{"n_kv_head": 6, "head_dim": 64, "vocab_size": 776, "optimizer": "muon_variant", "grad_clip": 1.0, "train_tokens": 228300000}
MLP neurons of a small language model. Each row is named by its layer, matrix (down: output weights) and neuron, and shows model dimensions 48-175. Each number is 200 + 20 x the weight over its row's rms, rounded and kept within 0 to 999.
Before each neuron's rows, "fires before" lists the tokens most often just after its 100 highest values on Wikipedia text that the model never trained on.

fires before: " "
L4.down49,211,195,222,215,184,191,175,228,210,193,222,201,183,180,225,181,182,190,212,217,223,191,222,191,220,169,195,164,206,237,195,227,172,193,199,184,209,176,226,171,158,204,242,186,226,170,226,207,219,227,224,204,186,228,212,221,206,219,216,226,225,201,200,208,182,211,172,209,226,229,211,149,226,204,170,173,196,237,173,209,218,216,221,184,224,228,182,190,218,230,180,199,211,165,204,192,224,177,191,188,184,184,201,226,191,182,201,154,176,218,231,176,201,188,173,202,190,178,160,187,211,204,177,198,201,215,214,200

fires before: "-", "\n", " ", ","
L2.down594,215,187,164,184,217,194,230,204,210,192,180,238,234,214,193,186,205,194,181,213,229,164,215,217,176,185,207,197,218,202,187,205,217,204,219,246,202,235,191,218,183,174,172,160,198,218,187,225,176,178,188,182,220,211,198,212,198,228,211,185,190,178,196,186,157,220,195,172,213,203,180,182,195,206,168,205,198,198,224,213,259,229,185,207,201,188,197,216,200,167,172,179,210,206,197,205,212,239,206,220,162,215,224,199,242,214,199,221,207,200,177,212,205,201,186,196,180,197,195,221,219,192,193,185,218,198,200,205

fires before: "|", "=", "-", "\n"
L2.down684,275,177,203,186,192,178,211,184,232,166,196,194,154,190,200,213,210,161,159,171,210,174,194,195,211,210,237,257,167,197,185,188,188,145,211,191,213,193,187,197,186,223,174,186,221,203,194,196,194,182,185,227,186,249,211,198,187,216,190,174,185,195,210,222,173,210,206,203,228,202,176,181,188,214,217,168,179,212,174,182,217,203,208,208,195,209,208,251,216,184,182,173,208,232,190,190,205,229,162,186,213,195,242,185,217,212,194,185,168,207,197,194,198,203,182,198,209,199,208,195,191,231,195,197,184,188,220,210

fires before: " ", "l", "2"
L3.down614,197,195,166,165,208,178,186,196,231,237,172,199,216,191,156,201,203,170,212,219,200,183,183,188,181,173,191,226,235,208,231,204,209,180,201,185,157,217,207,210,207,225,243,174,201,175,203,177,223,226,219,216,217,229,220,213,181,185,179,187,188,227,170,220,214,167,204,179,190,225,184,210,205,181,225,177,208,216,177,216,202,207,211,195,189,206,213,229,179,218,195,218,214,183,233,232,197,200,209,187,232,192,144,195,180,212,223,170,212,221,183,200,172,198,216,195,218,202,210,235,168,219,204,202,224,190,207,207

fires before: "-", "\n"
L2.down62,228,220,187,156,224,177,221,162,215,189,195,205,193,220,187,221,224,183,190,182,234,181,192,180,167,218,244,264,181,207,168,218,185,168,174,194,210,184,191,199,187,195,212,156,203,210,210,242,190,189,229,194,170,206,205,188,202,200,189,178,181,184,181,207,172,210,161,184,191,163,164,172,177,201,210,210,205,211,215,200,233,180,193,221,225,213,202,203,214,160,196,198,222,218,206,192,216,196,191,200,202,165,225,187,192,226,188,170,183,216,200,188,179,174,198,216,194,224,212,197,187,226,223,209,192,221,204,191

fires before: "h", "i", " ", "e", "s"
L4.down278,196,194,172,193,217,183,198,181,189,205,201,177,196,182,177,206,211,221,185,204,208,195,223,177,188,201,205,202,204,199,205,215,197,180,213,211,196,218,214,166,225,220,180,209,217,210,191,189,147,156,197,206,196,227,191,178,214,206,170,184,182,205,246,189,208,186,226,246,203,208,200,158,216,182,214,215,207,208,241,166,232,217,207,201,176,208,181,180,225,163,209,246,171,201,194,187,197,224,217,187,189,217,190,178,219,203,203,202,153,202,212,217,246,188,198,223,205,193,179,183,215,204,180,173,178,210,178,202

fires before: "n", "t", "r", "c", "m"
L8.down185,247,196,150,197,213,210,200,205,221,229,200,194,212,230,203,209,191,197,205,193,218,205,205,168,163,227,172,158,173,193,203,170,232,191,171,171,195,199,198,166,186,175,212,217,169,169,225,177,185,185,197,233,200,187,218,202,202,187,197,189,221,176,220,207,212,146,175,230,182,195,199,227,183,186,230,181,164,201,193,197,202,186,232,211,231,208,159,209,188,178,181,196,197,225,171,216,201,208,254,203,243,224,188,222,199,193,207,190,181,187,233,223,208,199,198,201,218,197,173,191,183,212,216,189,228,199,211,201

fires before: "n", "i", "t"
L8.down239,207,182,211,190,210,196,212,206,185,196,203,235,201,214,205,217,184,217,217,179,185,193,181,162,170,202,220,182,163,214,216,138,199,201,200,197,185,175,203,189,198,194,187,177,230,193,187,194,212,235,223,195,183,218,198,196,165,160,173,187,213,232,197,206,192,178,201,250,211,238,200,216,187,220,204,200,199,211,242,198,161,201,184,170,212,223,185,181,183,243,166,186,218,199,212,218,204,233,236,180,220,215,188,198,203,187,207,212,196,188,216,206,177,203,229,199,238,198,192,240,227,178,180,245,196,194,223,182

fires before: "p", "m", "e", "o", "l", "i"
L4.down121,207,174,197,206,184,203,165,241,220,194,183,215,195,245,176,165,185,213,213,188,211,208,216,160,170,241,206,207,190,210,182,212,182,201,198,165,186,240,185,212,184,210,191,169,152,187,191,206,229,206,207,196,180,202,166,209,211,212,206,216,205,192,231,221,219,201,185,237,224,220,189,217,209,177,167,181,176,173,218,183,188,209,208,232,205,190,213,182,192,227,206,208,194,180,184,190,197,208,219,218,205,228,199,180,230,211,195,245,184,167,194,222,195,165,168,181,201,222,183,187,211,197,183,215,169,187,213,201

fires before: "-", "=", "\n", "T", "|"
L2.down765,200,177,189,218,202,215,188,207,228,199,234,203,200,171,220,191,201,158,221,208,220,214,211,207,171,176,192,189,194,177,191,210,201,177,219,183,205,187,174,223,225,212,214,215,182,217,209,233,189,182,214,185,203,176,209,192,221,200,240,208,161,223,222,155,222,186,202,207,193,233,211,203,213,232,240,207,203,164,158,197,175,203,210,201,201,186,179,233,196,170,203,202,227,184,217,196,197,226,198,212,185,217,220,194,205,160,225,181,224,153,216,205,223,181,173,186,197,170,201,210,183,179,218,242,196,205,188,248

fires before: " ", "."
L4.down573,168,207,167,224,206,182,176,194,208,184,193,184,215,207,169,161,195,199,193,178,210,187,188,198,190,185,172,183,200,194,223,230,191,217,160,180,183,197,214,211,215,230,197,208,168,217,168,190,189,196,215,174,220,181,183,219,190,190,196,214,178,230,245,212,190,225,213,216,211,222,197,193,212,209,232,166,179,182,212,210,263,189,217,203,193,170,234,183,180,218,218,207,169,183,172,213,193,202,198,171,174,223,198,167,194,194,193,238,179,197,222,184,215,210,186,201,204,213,227,190,201,183,231,173,193,232,221,195

fires before: "=", "s", " ", "\n"
L3.down370,208,166,190,192,226,186,246,227,196,214,193,198,185,221,186,173,228,168,202,189,213,194,199,202,168,221,219,227,212,230,206,201,188,216,192,235,216,219,174,188,190,221,180,243,180,222,212,203,221,202,177,205,152,195,213,237,227,197,188,180,194,217,195,207,187,182,183,207,175,140,191,212,157,214,205,217,233,183,239,193,215,167,200,196,198,175,200,209,193,211,184,222,214,190,217,189,191,179,241,152,227,184,178,188,177,240,159,198,208,214,234,203,195,196,198,202,184,260,217,211,178,194,205,208,232,198,176,212

fires before: "-", "\n", "="
L2.down157,195,178,204,182,209,203,200,222,206,186,206,234,250,227,214,202,218,200,175,203,211,206,231,194,205,160,226,202,177,213,196,207,240,177,189,206,183,218,181,212,158,204,208,199,204,174,190,201,158,231,174,222,241,228,208,189,175,219,200,206,177,171,205,220,180,222,188,192,215,181,156,204,185,181,181,228,193,176,256,191,239,170,168,218,192,219,191,198,220,160,209,172,213,186,189,205,191,206,186,191,231,233,213,192,211,188,197,208,167,213,187,193,164,184,185,205,199,219,179,184,214,216,191,230,221,204,190,203

fires before: "-", "\n", "e", " ", "i", "|"
L3.down513,232,184,203,214,206,183,209,242,197,162,205,209,178,238,177,198,201,230,192,220,231,170,181,187,194,189,217,190,179,175,189,220,192,142,191,221,221,180,176,195,193,223,227,193,186,201,187,209,172,195,185,189,162,228,214,218,217,173,187,193,192,194,205,202,185,218,240,221,206,173,181,159,220,227,235,201,196,193,204,199,206,202,186,200,186,223,200,225,175,195,206,177,205,179,194,182,186,212,224,246,234,201,196,231,203,200,171,206,186,188,181,218,205,214,188,177,203,223,188,205,189,175,216,194,230,239,189,200

fires before: "a", "g", " ", "s", "i"
L8.down224,203,199,200,220,167,197,203,179,219,218,209,190,221,201,189,195,219,174,190,161,180,219,205,211,212,178,202,205,227,183,192,215,217,178,218,220,239,167,216,197,178,200,213,238,222,158,195,250,177,189,192,190,176,183,164,177,163,181,164,228,198,215,224,201,230,216,207,164,197,154,188,189,218,209,229,194,210,199,232,205,187,188,188,205,188,149,243,193,179,185,251,186,209,224,206,186,198,196,188,219,244,179,221,188,204,219,199,227,209,194,204,183,221,230,201,198,183,195,222,206,247,179,225,231,172,183,200,199

fires before: "t", "c", "a", "s"
L8.down137,202,194,182,194,209,222,227,200,190,219,237,197,207,199,192,204,196,191,210,193,183,173,209,147,228,215,224,220,239,196,198,187,203,177,212,188,254,208,196,207,119,204,172,196,152,230,186,210,222,199,218,162,188,215,179,174,213,181,222,179,220,199,151,208,216,213,226,218,196,234,229,214,212,208,199,177,204,181,187,190,225,210,174,201,169,159,198,196,224,193,247,215,206,216,176,206,206,207,174,186,258,209,209,244,190,189,192,178,207,193,208,201,223,211,210,196,195,188,238,212,186,205,217,216,187,196,193,182

fires before: "-", "\n", " ", "="
L2.down553,225,181,195,187,231,201,208,172,162,178,231,198,233,232,199,178,173,219,204,189,226,197,241,219,170,205,205,191,184,213,209,209,190,188,189,189,193,166,225,186,184,208,207,226,223,189,182,233,176,163,241,199,169,179,222,179,229,200,201,208,193,192,203,184,215,226,206,209,204,208,188,183,192,175,222,212,187,241,173,213,210,200,219,184,161,223,216,205,209,198,214,240,207,179,208,214,209,175,215,210,207,183,215,237,237,212,180,157,186,191,226,238,216,205,209,202,203,212,176,245,217,182,207,235,202,195,199,213

fires before: "t", "l", "r"
L8.down298,153,210,188,197,200,208,178,186,219,224,204,206,208,237,187,182,189,203,222,212,174,172,207,179,182,200,180,177,182,178,203,232,201,181,220,188,194,162,195,196,172,192,227,216,173,201,192,154,190,202,177,221,190,212,221,198,184,174,222,187,184,221,205,184,227,207,195,210,209,203,193,211,164,193,189,177,185,184,198,216,209,189,192,212,203,182,222,202,193,219,241,210,215,211,214,214,182,186,203,196,226,193,177,226,227,157,223,179,204,213,196,180,222,215,177,180,228,222,205,177,185,201,167,196,185,199,188,214

fires before: "i", "a", "m", "e", " ", "t"
L6.down492,208,207,212,201,197,205,199,203,187,183,192,223,168,201,199,193,228,206,159,164,195,207,204,201,216,169,196,196,155,163,224,205,205,214,238,202,235,185,212,201,204,248,206,233,172,178,176,225,227,165,210,186,194,194,204,193,206,173,189,156,212,192,210,195,171,231,211,213,224,229,202,227,203,202,228,184,175,205,212,197,198,201,208,207,204,167,202,196,212,192,229,207,186,233,192,253,248,167,237,179,194,205,214,212,236,193,190,183,185,179,220,192,185,197,225,189,240,161,197,183,217,180,209,190,169,205,232,210

fires before: "d", "e", "n", "k", "g", " "
L8.down545,179,188,201,215,202,210,204,196,227,172,172,192,195,247,204,173,186,225,193,221,199,228,187,168,209,187,202,178,206,179,197,213,196,193,199,215,205,192,182,152,196,210,195,202,240,188,186,222,211,230,188,201,175,192,236,220,230,189,207,156,230,160,198,235,225,190,198,202,186,227,219,175,201,213,216,164,204,202,212,206,208,209,190,211,212,218,209,165,188,195,178,189,185,198,222,217,199,187,227,215,229,158,232,217,203,163,203,197,218,197,233,198,213,176,163,192,198,199,205,208,197,219,152,198,227,206,191,217

fires before: "a", "d", "r", "t", "n"
L8.down694,175,220,204,218,210,157,148,216,208,226,177,181,183,190,193,189,237,158,225,183,219,194,220,180,184,174,203,224,215,198,224,211,201,216,196,202,226,195,209,174,203,187,208,161,185,216,193,191,214,216,255,200,211,194,192,221,215,200,209,211,217,177,195,195,197,196,202,197,184,205,196,161,204,195,173,207,222,194,167,207,213,197,208,208,214,165,254,197,208,207,232,206,208,188,219,205,183,163,200,225,171,183,206,208,158,237,213,205,222,178,173,207,216,179,231,196,202,172,230,199,189,220,229,218,179,225,174,167

fires before: "-", "=", "\n"
L2.down748,178,176,211,188,211,213,181,187,180,161,191,201,218,187,183,210,208,198,223,202,204,247,195,211,175,193,193,229,181,197,189,209,210,132,219,201,230,224,201,170,199,219,217,190,217,207,201,203,178,225,219,210,198,230,200,201,242,188,160,209,186,204,189,184,211,227,218,191,173,208,199,195,211,209,236,234,182,198,187,183,174,189,198,211,213,202,195,224,221,210,225,200,210,195,231,206,171,163,230,249,194,175,206,209,236,243,190,205,208,198,194,211,241,206,210,197,223,212,173,187,195,214,186,192,201,176,184,233

fires before: "e", "i", " "
L3.down39,222,199,217,177,196,206,194,224,189,219,209,228,203,168,182,187,209,225,215,213,235,167,182,182,176,187,188,222,171,219,205,168,197,186,191,212,187,197,187,191,186,202,170,198,184,239,198,210,229,219,219,184,171,186,217,194,208,234,162,173,185,194,214,149,211,192,204,182,235,213,202,178,199,180,205,204,190,180,182,214,139,193,179,159,213,243,214,181,208,175,199,214,171,233,195,156,168,222,209,184,193,216,184,219,237,222,203,205,182,200,183,211,189,227,205,220,199,189,176,180,218,183,173,187,222,194,217,235

fires before: "t", "s"
L8.down52,194,257,224,206,219,227,189,205,225,219,234,221,193,197,191,195,199,207,220,210,212,197,219,186,214,200,193,225,198,240,201,194,228,204,193,196,180,234,185,210,176,246,198,193,188,186,132,219,184,161,198,188,192,250,164,185,215,206,196,225,187,211,175,187,208,179,222,187,171,235,199,200,212,211,201,176,222,191,173,217,226,181,183,214,205,181,174,178,207,225,189,184,198,254,198,238,203,179,173,215,176,213,210,221,196,202,204,193,183,175,157,176,188,217,195,186,206,240,227,189,227,234,178,211,211,177,208,188

fires before: "\n", "c", " ", "S"
L2.down614,215,150,213,162,201,171,203,181,203,179,224,215,220,219,230,190,198,235,215,214,229,220,205,211,143,206,190,191,185,198,195,207,186,210,196,173,172,212,197,190,225,187,215,197,178,185,196,211,190,195,209,196,189,204,222,184,194,225,237,219,199,200,191,175,182,243,176,209,214,177,203,221,216,221,230,189,205,236,216,194,215,173,180,187,205,189,191,186,192,202,203,177,194,233,153,238,178,199,211,210,192,186,204,173,172,191,211,233,232,202,176,181,191,212,167,213,204,225,207,214,189,216,202,217,190,190,185,176

fires before: "s", "e", "b", "p", " ", "i"
L8.down653,199,223,175,180,272,157,219,190,188,167,187,222,193,173,211,203,225,179,185,187,171,229,211,219,212,178,181,227,224,205,206,197,202,209,236,186,192,183,180,162,197,199,215,201,176,184,239,185,229,197,212,183,183,196,195,193,217,202,162,204,186,217,197,219,212,180,199,223,229,213,195,230,209,180,184,191,202,196,181,249,230,184,200,223,192,187,204,220,198,198,222,199,197,229,200,187,203,228,204,179,214,191,173,196,203,208,166,194,173,189,186,170,191,213,171,190,166,185,211,215,172,239,190,180,222,203,180,167

fires before: "1", " ", "2", "3", "p", "o"
L3.down37,211,199,196,193,247,204,190,211,205,218,189,211,201,173,229,184,185,185,208,223,217,177,165,170,190,221,236,211,221,206,235,183,195,227,215,205,197,236,192,177,212,218,226,198,191,228,193,207,195,213,211,243,214,178,191,175,172,215,221,206,176,177,183,222,212,163,172,202,200,216,183,191,187,197,200,194,219,199,201,217,210,153,205,190,189,197,177,209,191,222,203,186,202,169,189,191,182,152,158,206,233,210,197,197,168,194,197,195,224,202,234,218,223,250,187,217,146,213,210,172,210,230,201,170,202,191,190,209

fires before: "e", "o", "a", "g", "h", "i"
L8.down482,191,205,193,216,202,203,150,232,170,188,186,186,221,182,208,239,163,188,191,187,192,217,201,215,223,193,166,181,240,211,194,152,243,195,227,222,184,201,200,192,203,199,190,169,213,226,246,233,218,202,194,222,202,229,231,182,188,195,205,202,160,200,238,201,196,187,143,214,187,193,179,164,206,188,192,202,223,201,231,190,197,215,211,173,192,215,208,211,213,162,227,232,183,220,175,205,209,191,198,223,206,208,176,175,207,235,227,176,205,222,195,195,216,211,215,180,183,175,206,202,185,222,225,235,184,190,189,169

fires before: "o", "n", "l"
L8.down20,225,192,183,223,207,193,178,190,214,179,192,230,257,207,183,172,216,192,181,171,201,220,187,212,186,193,198,190,202,219,179,188,184,197,213,188,184,182,204,186,198,178,203,174,210,206,180,191,233,193,172,212,163,212,239,192,160,206,189,223,187,214,213,218,178,191,211,216,189,218,251,186,173,220,208,244,219,204,224,171,207,243,199,193,230,230,172,154,208,175,199,197,208,207,191,169,231,212,169,229,217,221,187,208,239,199,229,188,196,173,221,211,185,197,223,214,228,198,212,196,227,191,215,244,217,168,159,185

fires before: "-", "\n"
L4.down618,255,184,213,197,188,191,211,217,220,188,186,196,216,219,202,209,239,197,207,173,206,158,199,145,196,195,238,247,184,201,210,211,185,184,199,189,191,187,183,177,189,211,172,188,200,197,219,206,172,216,197,243,177,208,207,209,188,228,200,209,192,188,198,214,183,181,177,204,178,169,172,190,218,194,192,173,218,209,212,204,233,185,190,195,205,190,239,191,217,176,184,183,207,225,168,178,193,271,216,217,202,186,181,186,196,178,192,209,193,206,181,206,182,181,202,198,212,227,200,219,198,217,190,210,200,202,178,194

fires before: " "
L8.down81,221,202,183,190,215,195,186,190,238,216,165,184,210,182,185,187,174,189,206,195,202,196,196,205,232,179,158,160,209,197,227,216,169,245,232,192,197,218,229,217,186,198,194,216,203,199,234,212,184,172,184,204,206,154,210,196,179,212,211,188,170,232,217,246,213,204,203,203,168,197,190,203,181,188,199,174,208,165,191,208,209,212,200,242,178,188,199,243,192,195,209,204,206,159,211,225,202,148,184,195,157,193,170,222,209,209,221,217,233,203,229,223,202,214,186,165,201,221,188,176,192,207,208,195,218,207,188,203

fires before: "-", "\n"
L2.down186,180,211,170,160,189,199,180,192,184,179,204,236,188,197,209,213,180,216,193,230,225,231,243,180,152,199,215,233,188,233,182,197,207,175,185,205,243,203,202,204,226,212,201,175,174,202,207,198,209,179,210,213,201,158,164,186,210,233,193,173,163,184,160,193,189,200,200,207,177,219,206,198,221,192,202,196,199,242,234,214,240,226,161,181,194,186,201,211,197,163,193,195,190,208,230,219,198,226,233,205,176,182,198,176,190,197,181,217,247,185,217,181,210,202,213,192,203,214,207,174,214,211,225,193,211,216,208,212

fires before: "r", "e", "a", " ", "t", "-"
L4.down606,153,244,212,207,181,185,187,188,173,213,176,168,203,203,203,173,241,178,231,234,211,232,210,219,190,206,239,170,181,219,197,195,202,182,180,237,209,212,233,210,248,184,204,189,167,230,163,173,196,205,205,193,232,197,166,182,190,156,210,213,189,204,166,202,200,215,210,212,204,166,205,205,191,188,225,189,216,215,236,194,206,179,188,209,181,229,181,183,201,221,180,211,206,218,175,206,187,221,220,181,213,215,197,161,217,216,194,187,184,209,212,183,210,208,217,179,190,192,177,191,212,202,202,201,233,183,184,231

fires before: " ", "i", "e", "s"
L8.down715,191,184,210,231,206,161,233,221,207,174,187,192,200,210,222,238,197,188,168,215,219,246,153,225,247,204,152,167,174,215,200,195,212,181,204,210,204,191,206,225,190,199,178,215,178,172,199,194,228,239,201,202,211,198,188,191,191,196,195,168,194,184,226,200,211,189,219,225,238,216,173,155,206,189,219,194,202,232,197,164,220,181,209,214,195,216,198,214,241,194,197,215,211,212,204,214,236,184,184,225,198,179,193,204,179,197,223,178,183,219,225,188,227,213,164,187,209,222,160,201,205,177,218,195,212,199,223,223

fires before: "d", "e", " "
L8.down151,200,229,178,214,182,244,180,219,212,145,183,199,161,189,200,203,221,198,185,203,226,196,208,194,189,236,214,197,186,184,213,203,201,227,201,195,205,157,197,203,189,244,213,200,203,163,185,222,212,201,203,177,158,201,198,190,189,203,214,190,208,190,214,236,180,201,158,232,212,216,158,201,192,170,174,175,189,174,213,219,195,205,210,190,191,227,203,190,196,203,206,212,192,187,206,229,218,243,181,176,217,236,211,191,207,223,198,184,202,181,215,204,196,222,204,222,227,195,166,215,190,189,226,229,164,181,208,200

fires before: "-", "\n"
L2.down457,230,234,186,195,219,205,177,195,198,214,210,183,209,240,197,188,190,163,223,173,236,216,198,197,146,174,212,212,191,231,204,185,217,209,210,201,197,210,193,205,200,188,201,222,199,233,205,219,149,168,187,195,205,170,201,206,215,188,207,206,195,198,173,184,170,188,163,198,190,181,191,183,192,220,228,239,204,194,220,203,232,235,215,240,204,180,203,183,187,179,182,199,180,219,204,174,223,220,191,183,165,195,209,191,220,180,194,211,217,162,177,217,175,189,212,211,168,200,201,211,176,188,214,220,193,175,226,199

fires before: "=", " ", "s"
L3.down719,227,210,163,222,217,157,196,203,227,191,170,205,204,230,182,242,192,220,170,212,197,225,187,204,218,193,186,186,188,195,202,185,175,180,217,210,211,229,209,180,190,219,221,178,171,232,199,233,182,202,179,155,226,178,217,207,207,185,198,196,168,207,199,231,174,196,171,205,208,223,196,184,178,184,179,185,204,204,242,187,178,185,219,208,225,195,199,174,173,219,208,189,198,186,203,179,209,172,206,194,229,229,179,209,198,238,183,193,168,193,190,248,184,193,194,144,179,226,215,197,186,199,174,175,199,252,194,186

fires before: "i", "d", "t"
L2.down30,220,221,219,185,192,227,163,209,216,219,193,207,187,185,199,222,206,215,214,203,196,187,228,182,207,177,217,218,199,186,190,209,190,186,220,240,190,195,185,229,236,202,189,191,200,190,203,203,195,181,160,196,186,202,194,212,198,183,204,216,197,181,237,238,198,183,212,189,191,199,173,225,206,211,140,214,199,202,179,182,195,192,214,202,206,183,208,234,190,202,193,199,216,203,154,199,242,216,206,195,182,196,177,216,189,229,185,217,173,211,193,172,219,188,185,202,160,201,194,217,200,234,202,202,194,144,217,204

fires before: "\n", "=", " "
L4.down270,226,182,216,240,185,225,213,183,185,185,212,228,202,197,215,201,196,150,198,210,206,231,204,211,187,189,218,223,190,185,184,187,232,170,176,216,231,204,207,213,190,194,197,192,196,195,201,163,199,193,200,196,192,211,180,186,187,195,202,180,207,194,204,170,197,217,219,227,187,201,241,182,200,207,195,192,180,172,220,177,200,216,229,175,186,242,179,220,201,232,198,197,203,234,184,208,200,229,170,203,202,207,215,202,207,181,231,185,153,210,198,218,219,168,171,160,218,191,198,170,184,170,177,177,211,213,183,203

fires before: "-", "\n", " "
L2.down654,190,166,182,226,178,197,219,184,190,163,197,203,222,174,193,230,208,192,185,229,227,204,214,181,179,168,212,207,176,192,200,208,189,179,209,195,200,189,162,173,229,227,192,205,189,184,192,207,204,214,202,228,216,211,199,191,181,228,223,220,193,210,176,189,177,185,206,223,196,211,204,251,206,175,204,194,194,205,242,217,208,205,171,189,211,201,211,182,222,158,180,185,235,197,188,216,175,234,220,193,217,222,191,214,188,198,175,202,209,221,215,222,200,187,198,238,210,201,224,196,212,206,201,188,227,208,183,192

fires before: "i", "p", "d", "c", "l", "g"
L3.down443,198,214,213,189,170,231,214,189,188,186,205,238,189,186,222,206,201,184,195,179,180,167,222,171,177,212,191,199,228,226,211,187,218,175,185,258,218,192,190,195,190,207,193,228,184,198,229,204,218,200,157,204,209,222,201,251,187,167,193,197,165,202,228,213,202,195,166,222,184,205,177,186,228,178,189,209,199,174,222,214,197,199,192,230,171,182,213,225,202,231,222,200,246,231,162,198,187,162,186,211,215,190,213,217,196,222,171,228,203,215,167,213,190,196,183,217,198,241,173,186,201,206,225,194,199,172,207,226

fires before: "=", " ", "C"
L2.down640,192,195,202,220,177,170,203,220,186,217,176,171,214,208,218,212,183,212,180,184,198,227,218,221,192,180,187,235,209,218,186,222,201,168,177,225,202,245,207,223,174,205,210,144,170,208,198,208,215,177,207,213,221,199,207,187,186,201,177,229,176,204,236,207,204,211,206,199,244,177,204,157,157,221,205,222,192,203,218,179,204,178,187,208,181,245,201,194,199,203,211,196,215,197,191,232,200,212,205,199,197,210,230,169,230,197,198,218,168,183,172,224,200,190,196,172,194,184,173,203,208,200,198,233,204,206,204,199

fires before: "l", "e", "c", "a", " "
L6.down518,187,154,178,193,216,175,220,181,236,179,217,190,195,226,174,192,180,232,212,167,193,201,207,208,191,196,199,210,170,179,202,234,202,175,182,216,195,207,202,239,158,215,216,213,179,222,188,205,214,196,208,201,187,166,179,178,196,190,207,210,196,181,197,193,197,194,194,210,218,194,185,218,207,229,185,171,192,213,224,171,200,186,192,193,182,193,203,185,212,183,203,181,176,247,197,226,224,185,174,214,218,220,206,176,181,175,155,238,176,194,158,189,205,176,210,220,188,202,213,185,223,201,215,185,202,204,249,200

fires before: "t", "r", "e", "n"
L8.down565,206,195,214,160,231,228,158,180,241,244,194,168,182,201,220,217,211,178,213,173,178,192,191,144,211,234,174,231,221,221,233,194,173,203,178,189,190,194,179,177,180,207,196,170,196,226,249,189,180,236,203,185,166,202,222,214,198,197,189,207,210,215,207,189,198,224,172,177,205,217,205,198,173,185,156,207,202,177,182,233,204,205,198,227,211,182,171,234,203,215,207,226,196,237,208,205,190,167,196,194,215,220,180,189,211,203,199,196,189,188,202,190,202,195,182,156,206,200,205,186,187,206,187,227,169,181,193,217

fires before: "-", "\n", " ", "=", "P"
L2.down537,209,185,183,210,235,216,183,188,172,218,210,203,192,184,239,149,220,192,202,200,211,186,226,183,193,208,179,208,205,229,217,209,182,210,207,193,192,184,199,181,194,209,208,242,207,163,216,214,153,212,201,174,185,184,231,203,235,177,212,194,164,207,257,235,202,222,157,183,193,197,191,200,169,180,200,192,191,194,216,191,212,211,212,174,190,165,196,200,191,196,194,218,213,186,238,224,215,195,184,194,210,183,204,210,230,195,144,189,221,213,236,207,196,191,206,224,200,204,180,221,192,221,212,226,161,213,184,253

fires before: "=", " ", "c", "-", "s", "\n"
L3.down42,194,222,181,146,226,230,230,194,198,182,201,223,199,177,183,183,212,223,166,208,171,215,210,190,202,186,206,213,219,163,229,194,178,224,191,244,221,202,200,210,190,222,205,202,199,212,147,202,179,205,205,215,184,197,187,176,214,189,221,174,200,195,179,205,178,198,221,215,200,196,195,191,242,213,210,206,238,182,177,195,247,173,216,178,186,195,186,213,209,182,204,192,231,210,165,181,185,197,198,157,187,213,185,196,160,219,184,158,214,180,177,198,200,209,197,193,183,198,227,201,195,186,233,222,192,191,169,242

fires before: "i", "d", "c", "s"
L2.down117,218,212,221,195,204,215,167,173,207,217,157,222,186,214,213,207,172,209,174,173,184,176,198,214,244,164,203,210,215,171,184,233,211,179,202,194,213,191,222,227,255,187,181,182,200,153,200,226,195,177,194,189,188,204,218,201,199,184,243,222,195,178,202,247,195,173,218,221,204,179,208,213,198,179,198,209,215,152,194,200,177,231,217,214,191,170,213,222,231,221,211,201,184,199,186,216,230,210,226,148,173,222,196,219,191,216,184,236,187,178,202,173,196,196,200,203,180,179,190,194,186,193,222,190,215,203,203,181